MLP neurons of a small language model. Each row is named by its layer, matrix (gate and up: input weights) and neuron, and shows model dimensions 16-79. Each number is 200 + 40 x the weight over its row's rms, rounded and kept within 0 to 999. A neuron's up and down rows have the sign that makes its largest values positive.
Before each neuron's rows, "fires on" lists the tokens most often at its 100 highest values on Wikipedia text that the model never trained on.

fires on: "9", " September", " November", " March", "5", "7"
L5.gate671,209,259,228,191,179,195,197,269,224,130,278,202,225,191,177,219,279,218,189,227,199,255,159,210,225,206,215,153,176,182,200,246,95,192,207,158,176,174,179,238,146,187,287,150,242,255,162,209,216,182,198,142,159,126,183,216,292,212,226,206,189,203,217,251
L5.up671,229,229,206,121,191,160,181,271,251,218,219,211,252,214,135,254,215,152,258,231,219,254,165,239,222,161,169,201,190,242,131,181,237,178,186,143,140,184,153,236,230,211,244,128,193,220,203,246,215,138,160,120,230,151,248,208,222,165,207,184,132,263,209,214

fires on: ".\n\n", " |\n\n", ").\n\n", "\".\n\n", "."
L6.gate563,179,231,171,179,238,150,251,212,192,181,267,122,117,217,219,141,165,211,202,252,207,199,201,181,178,233,194,188,300,231,212,173,224,205,144,159,189,196,199,262,264,158,221,248,194,206,148,223,208,201,160,195,200,261,105,195,163,252,269,190,229,245,120,224
L6.up563,215,211,213,147,202,127,199,223,230,219,216,208,163,223,239,164,136,220,165,224,192,193,196,230,144,155,276,231,154,148,168,185,245,214,144,162,175,256,216,233,270,117,291,214,195,252,148,219,204,257,188,143,259,165,184,182,220,209,221,138,163,212,208,201

fires on: ":", "-", " of"
L7.gate666,253,172,207,183,148,193,236,199,186,188,148,143,113,200,231,200,222,159,162,87,215,244,237,222,182,193,179,226,171,181,192,233,195,209,238,184,264,215,212,235,196,164,198,164,166,220,120,181,253,195,248,258,234,271,222,180,161,297,176,182,225,208,151,216
L7.up666,210,152,207,243,163,284,212,211,218,172,186,172,140,243,195,238,174,232,205,157,225,244,126,213,211,185,203,204,195,234,206,183,215,227,214,148,225,222,170,225,192,233,224,159,239,220,151,191,219,220,205,188,197,176,171,201,181,179,197,225,225,206,206,250

fires on: "6", "5", "7", "t"
L7.gate576,258,180,221,153,212,270,272,166,201,193,203,163,235,190,209,126,200,213,191,144,245,171,256,262,204,212,243,141,98,180,249,145,183,164,195,189,173,155,213,177,160,218,152,187,234,294,192,171,214,241,243,235,208,249,228,230,172,215,201,225,208,171,246,258
L7.up576,210,261,178,237,136,212,187,236,232,142,268,234,207,109,213,277,211,259,229,228,208,215,176,235,205,145,244,185,209,134,256,224,285,258,167,149,222,134,133,182,279,240,182,217,158,237,129,218,165,237,186,181,220,197,188,183,230,206,164,278,213,175,206,235

fires on: " only", " most", " ", "e", " "
L4.gate572,276,154,227,207,177,214,142,195,228,191,252,196,258,222,329,186,171,189,201,240,244,173,200,218,155,257,179,151,186,213,202,241,182,150,223,179,209,232,211,250,217,196,162,179,143,172,250,170,126,195,177,142,220,224,154,237,206,230,231,222,152,206,235,137
L4.up572,181,127,206,207,167,182,200,191,195,227,168,204,217,259,204,225,170,232,153,194,189,179,194,242,215,238,213,170,158,160,236,266,205,263,273,256,230,182,154,200,249,214,136,169,155,179,218,191,183,250,187,185,216,263,152,205,220,256,181,201,168,162,196,132

fires on: "-", " '", "5", "0", "–"
L4.gate18,246,237,219,101,178,225,207,215,214,216,191,149,233,189,196,184,193,172,213,154,176,252,227,197,225,141,169,244,231,205,221,185,190,267,245,121,89,175,211,207,159,199,223,170,232,194,138,234,213,209,227,207,214,167,302,171,167,282,247,191,240,214,181,234
L4.up18,180,232,127,231,193,165,237,193,249,246,195,194,171,196,189,207,206,209,190,125,154,185,201,165,168,184,240,183,179,217,236,193,123,186,223,177,167,230,171,247,191,174,130,143,253,271,203,145,188,119,226,196,205,125,200,187,173,208,256,243,232,330,184,193

fires on: " un", "-", "p", "/", "–", "up"
L5.gate350,222,242,193,181,238,170,100,164,214,174,277,236,130,277,298,181,179,228,185,184,198,157,223,179,177,229,212,158,184,173,229,227,215,139,266,196,146,232,184,261,188,190,154,142,173,242,237,121,162,198,141,176,186,169,139,198,186,212,239,199,185,193,101,81
L5.up350,212,212,216,206,194,199,113,147,176,222,157,213,240,194,183,264,223,170,253,164,230,215,228,225,194,205,245,153,161,187,199,238,213,203,144,262,138,170,152,247,250,203,144,176,169,180,164,138,221,179,248,220,258,246,220,245,132,210,214,206,173,150,263,194

fires on: "–"
L7.gate682,219,180,220,223,218,217,172,268,175,240,203,237,214,172,194,224,126,145,192,203,187,180,257,153,274,240,206,247,224,233,150,196,170,151,216,131,153,157,289,220,214,182,185,286,284,121,180,157,246,218,220,195,225,169,183,259,141,189,151,180,213,140,205,208
L7.up682,154,250,160,168,207,200,191,201,235,237,229,167,163,256,222,289,183,188,228,214,201,48,194,196,144,148,226,160,188,174,259,166,203,230,233,189,238,233,219,150,223,202,173,211,202,186,206,247,171,241,123,199,169,231,270,206,224,224,256,191,170,123,162,228

fires on: " Z", " of", "Z", "st", " T"
L6.gate475,199,204,231,221,54,186,224,114,183,187,237,186,247,193,195,168,231,170,232,189,168,213,187,214,267,174,264,253,192,239,260,178,249,200,224,226,213,200,152,193,197,148,273,202,223,213,82,181,209,257,229,309,195,198,181,286,252,245,197,244,257,267,202,175
L6.up475,201,211,229,265,160,208,221,191,186,179,216,284,215,218,187,206,217,180,269,161,170,185,148,252,160,188,287,186,183,242,260,245,181,224,217,142,250,114,120,234,178,188,317,177,226,174,161,160,162,218,195,239,202,172,184,207,230,276,242,247,191,233,219,193

fires on: "7", "8", "l", " "
L5.gate217,195,125,152,257,134,206,208,205,167,163,219,136,314,180,188,198,168,203,243,187,178,181,154,242,194,188,218,235,200,176,148,170,241,250,147,172,192,238,205,257,215,113,159,234,197,162,167,205,173,197,251,256,198,135,246,101,212,215,178,257,250,197,278,128
L5.up217,224,227,235,177,229,131,210,101,134,183,203,137,195,231,237,143,144,256,208,199,214,155,225,266,205,166,187,174,165,207,286,270,110,196,255,114,153,124,180,177,213,171,189,201,192,201,173,173,240,201,131,158,291,132,261,234,213,230,158,259,198,207,212,222

fires on: "5", "4", ".", " October", " August", " July"
L6.gate537,209,247,226,156,205,216,229,151,217,267,287,168,265,187,194,266,181,167,156,196,183,88,216,196,185,203,281,256,223,199,270,188,206,191,188,231,193,242,186,231,238,205,181,177,254,193,166,202,199,272,178,159,225,240,214,237,224,202,183,133,227,202,151,232
L6.up537,263,252,204,128,180,256,182,184,163,149,263,220,299,122,198,259,221,190,184,179,241,168,292,163,223,191,256,236,238,190,263,223,182,288,183,238,189,153,159,212,138,202,222,145,199,206,159,241,208,234,218,187,274,249,206,151,267,234,164,219,272,241,255,163

fires on: " |", " in", "8", " under"
L4.gate470,180,184,195,193,186,189,197,119,257,189,179,207,246,266,248,193,192,257,150,212,258,152,175,165,224,149,121,221,187,202,184,197,237,229,222,206,271,113,235,223,181,163,226,202,196,190,210,122,200,254,186,110,148,161,220,202,98,220,261,180,191,185,246,173
L4.up470,247,211,87,212,206,215,236,183,119,133,215,235,195,263,195,185,189,178,113,232,204,224,248,186,185,147,223,207,148,208,230,193,156,233,134,203,219,182,195,232,222,191,233,261,171,135,220,170,174,176,216,114,220,251,213,160,122,238,96,157,175,178,281,176

fires on: "."
L7.gate439,220,189,133,197,177,156,192,216,163,225,259,169,222,169,124,178,200,154,208,300,218,145,268,162,229,199,156,156,186,266,238,177,259,248,307,174,247,159,150,219,213,177,141,226,284,216,123,180,176,258,228,109,223,219,152,201,172,279,215,203,157,254,161,172
L7.up439,225,191,192,163,213,185,182,232,150,161,228,154,135,182,256,180,177,254,133,235,170,250,241,260,141,240,259,134,301,241,197,211,299,193,239,120,262,235,268,256,265,182,181,146,165,120,169,221,226,215,138,170,166,206,270,168,239,138,223,164,151,195,264,220

fires on: " |"
L5.gate184,196,252,158,177,229,221,219,141,133,160,223,275,128,267,230,199,262,226,142,168,246,228,219,199,187,227,116,193,178,204,220,216,174,195,260,261,222,156,141,157,207,149,207,220,227,187,222,199,151,254,233,185,144,174,178,226,130,190,204,257,127,170,129,170
L5.up184,149,219,206,200,227,216,194,111,156,216,173,209,171,212,202,299,255,185,99,95,237,171,227,167,177,150,235,228,201,223,161,142,166,231,197,235,204,188,263,139,237,230,259,226,134,217,238,187,174,217,195,184,163,240,136,199,146,156,209,269,139,173,215,186

fires on: "–", "ec"
L4.gate410,211,251,136,166,146,160,191,177,171,241,232,277,174,237,263,216,169,223,213,180,207,151,144,165,208,191,229,127,190,221,264,203,221,172,257,162,147,200,238,247,204,202,146,170,269,229,261,119,331,160,184,152,146,238,176,281,194,213,225,190,187,200,200,189
L4.up410,224,236,228,258,192,270,160,253,207,221,204,148,150,218,216,223,105,197,205,229,238,128,209,236,231,183,229,181,175,150,135,137,198,197,233,216,158,163,181,171,254,221,209,211,179,170,191,112,175,261,198,225,192,222,216,240,200,240,251,168,254,145,147,190

fires on: " more", " ", " most", " very", " only"
L5.gate630,203,184,258,186,143,267,142,139,237,168,185,178,260,169,150,159,249,199,240,214,231,262,164,217,143,145,206,173,165,209,276,123,186,156,163,197,234,183,232,197,196,205,270,162,169,185,230,195,156,171,177,191,253,138,231,181,215,137,242,207,236,180,124,131
L5.up630,157,139,174,194,219,172,233,180,209,248,127,235,171,226,225,198,240,180,181,172,180,115,150,180,232,216,145,206,200,165,290,236,203,221,243,217,171,190,183,192,269,232,151,198,211,219,173,241,184,226,228,116,213,221,195,208,232,172,178,201,86,207,200,153

fires on: "6", "4", "8", "7", "9", "5"
L9.gate115,193,245,267,175,163,207,303,286,254,180,253,174,256,159,208,232,204,171,212,239,192,215,255,200,194,218,251,168,180,197,220,257,165,230,199,192,207,172,209,213,146,221,241,209,207,270,177,174,218,247,224,188,208,259,243,217,203,232,230,144,169,226,216,243
L9.up115,180,208,146,197,227,118,226,236,247,153,196,153,231,137,151,205,245,201,191,267,174,211,220,220,213,186,249,190,204,225,263,253,161,276,166,248,280,189,188,252,142,219,153,189,211,219,143,270,164,199,253,124,163,243,233,186,231,179,264,172,88,236,204,232

fires on: "9", " high", "5", " however", "7", "8"
L3.gate659,197,160,153,208,212,197,193,256,170,185,192,196,285,163,143,201,244,157,249,175,159,243,157,175,230,208,201,171,289,188,236,225,257,206,203,165,155,155,176,218,200,172,241,149,298,214,213,184,240,255,267,233,233,182,189,231,173,173,230,286,195,125,225,202
L3.up659,122,208,249,216,253,207,209,174,263,206,187,196,198,151,124,185,139,240,208,199,223,175,232,192,184,243,175,190,170,170,276,312,179,227,290,200,254,171,243,116,218,221,231,283,161,117,163,153,206,224,223,148,182,161,283,243,148,205,199,206,197,159,197,289

fires on: ":", ",", "',", "he"
L5.gate597,221,79,198,228,190,184,211,189,212,214,254,255,204,154,229,190,175,195,160,118,168,291,174,202,168,285,203,220,113,219,255,258,220,184,206,174,195,233,253,135,203,249,230,248,159,218,143,177,202,241,218,159,334,197,239,216,178,231,146,210,274,186,191,264
L5.up597,205,193,199,227,86,203,225,234,178,184,262,229,172,244,195,174,283,222,267,209,173,179,175,260,222,204,169,153,185,226,262,232,270,165,188,162,227,233,177,132,208,174,229,261,230,309,262,178,274,242,133,276,208,230,217,154,220,152,222,147,253,194,182,231

fires on: "0", "6", "7", "8", "9", "3"
L9.gate343,113,199,195,173,230,239,247,204,213,162,239,147,234,188,181,161,170,193,232,218,214,286,219,187,207,248,204,202,145,198,251,225,185,260,194,156,157,213,183,310,245,145,246,178,219,183,174,254,239,168,255,261,227,163,141,253,256,178,247,196,110,247,97,132
L9.up343,194,199,189,135,172,180,235,191,265,233,246,196,232,142,220,241,139,162,239,245,157,225,174,235,162,286,270,192,197,218,310,202,182,213,242,190,193,214,176,245,203,186,199,162,181,222,192,228,221,237,255,217,222,219,185,155,192,247,198,158,104,207,208,174

fires on: "–", "-", " to"
L4.gate98,223,149,224,175,149,276,174,183,228,196,103,139,141,234,280,172,158,234,250,178,178,216,251,128,227,191,143,213,170,134,208,169,211,108,230,148,264,145,189,227,250,195,209,178,207,192,226,170,274,189,208,244,158,231,211,218,233,169,123,203,274,245,218,279
L4.up98,259,201,204,218,210,233,176,186,213,217,167,187,125,216,161,207,119,219,201,153,207,201,50,207,203,190,181,181,172,183,149,204,201,203,187,176,157,252,269,166,186,177,207,243,203,190,271,139,241,219,217,236,235,226,210,179,218,130,180,244,265,246,203,123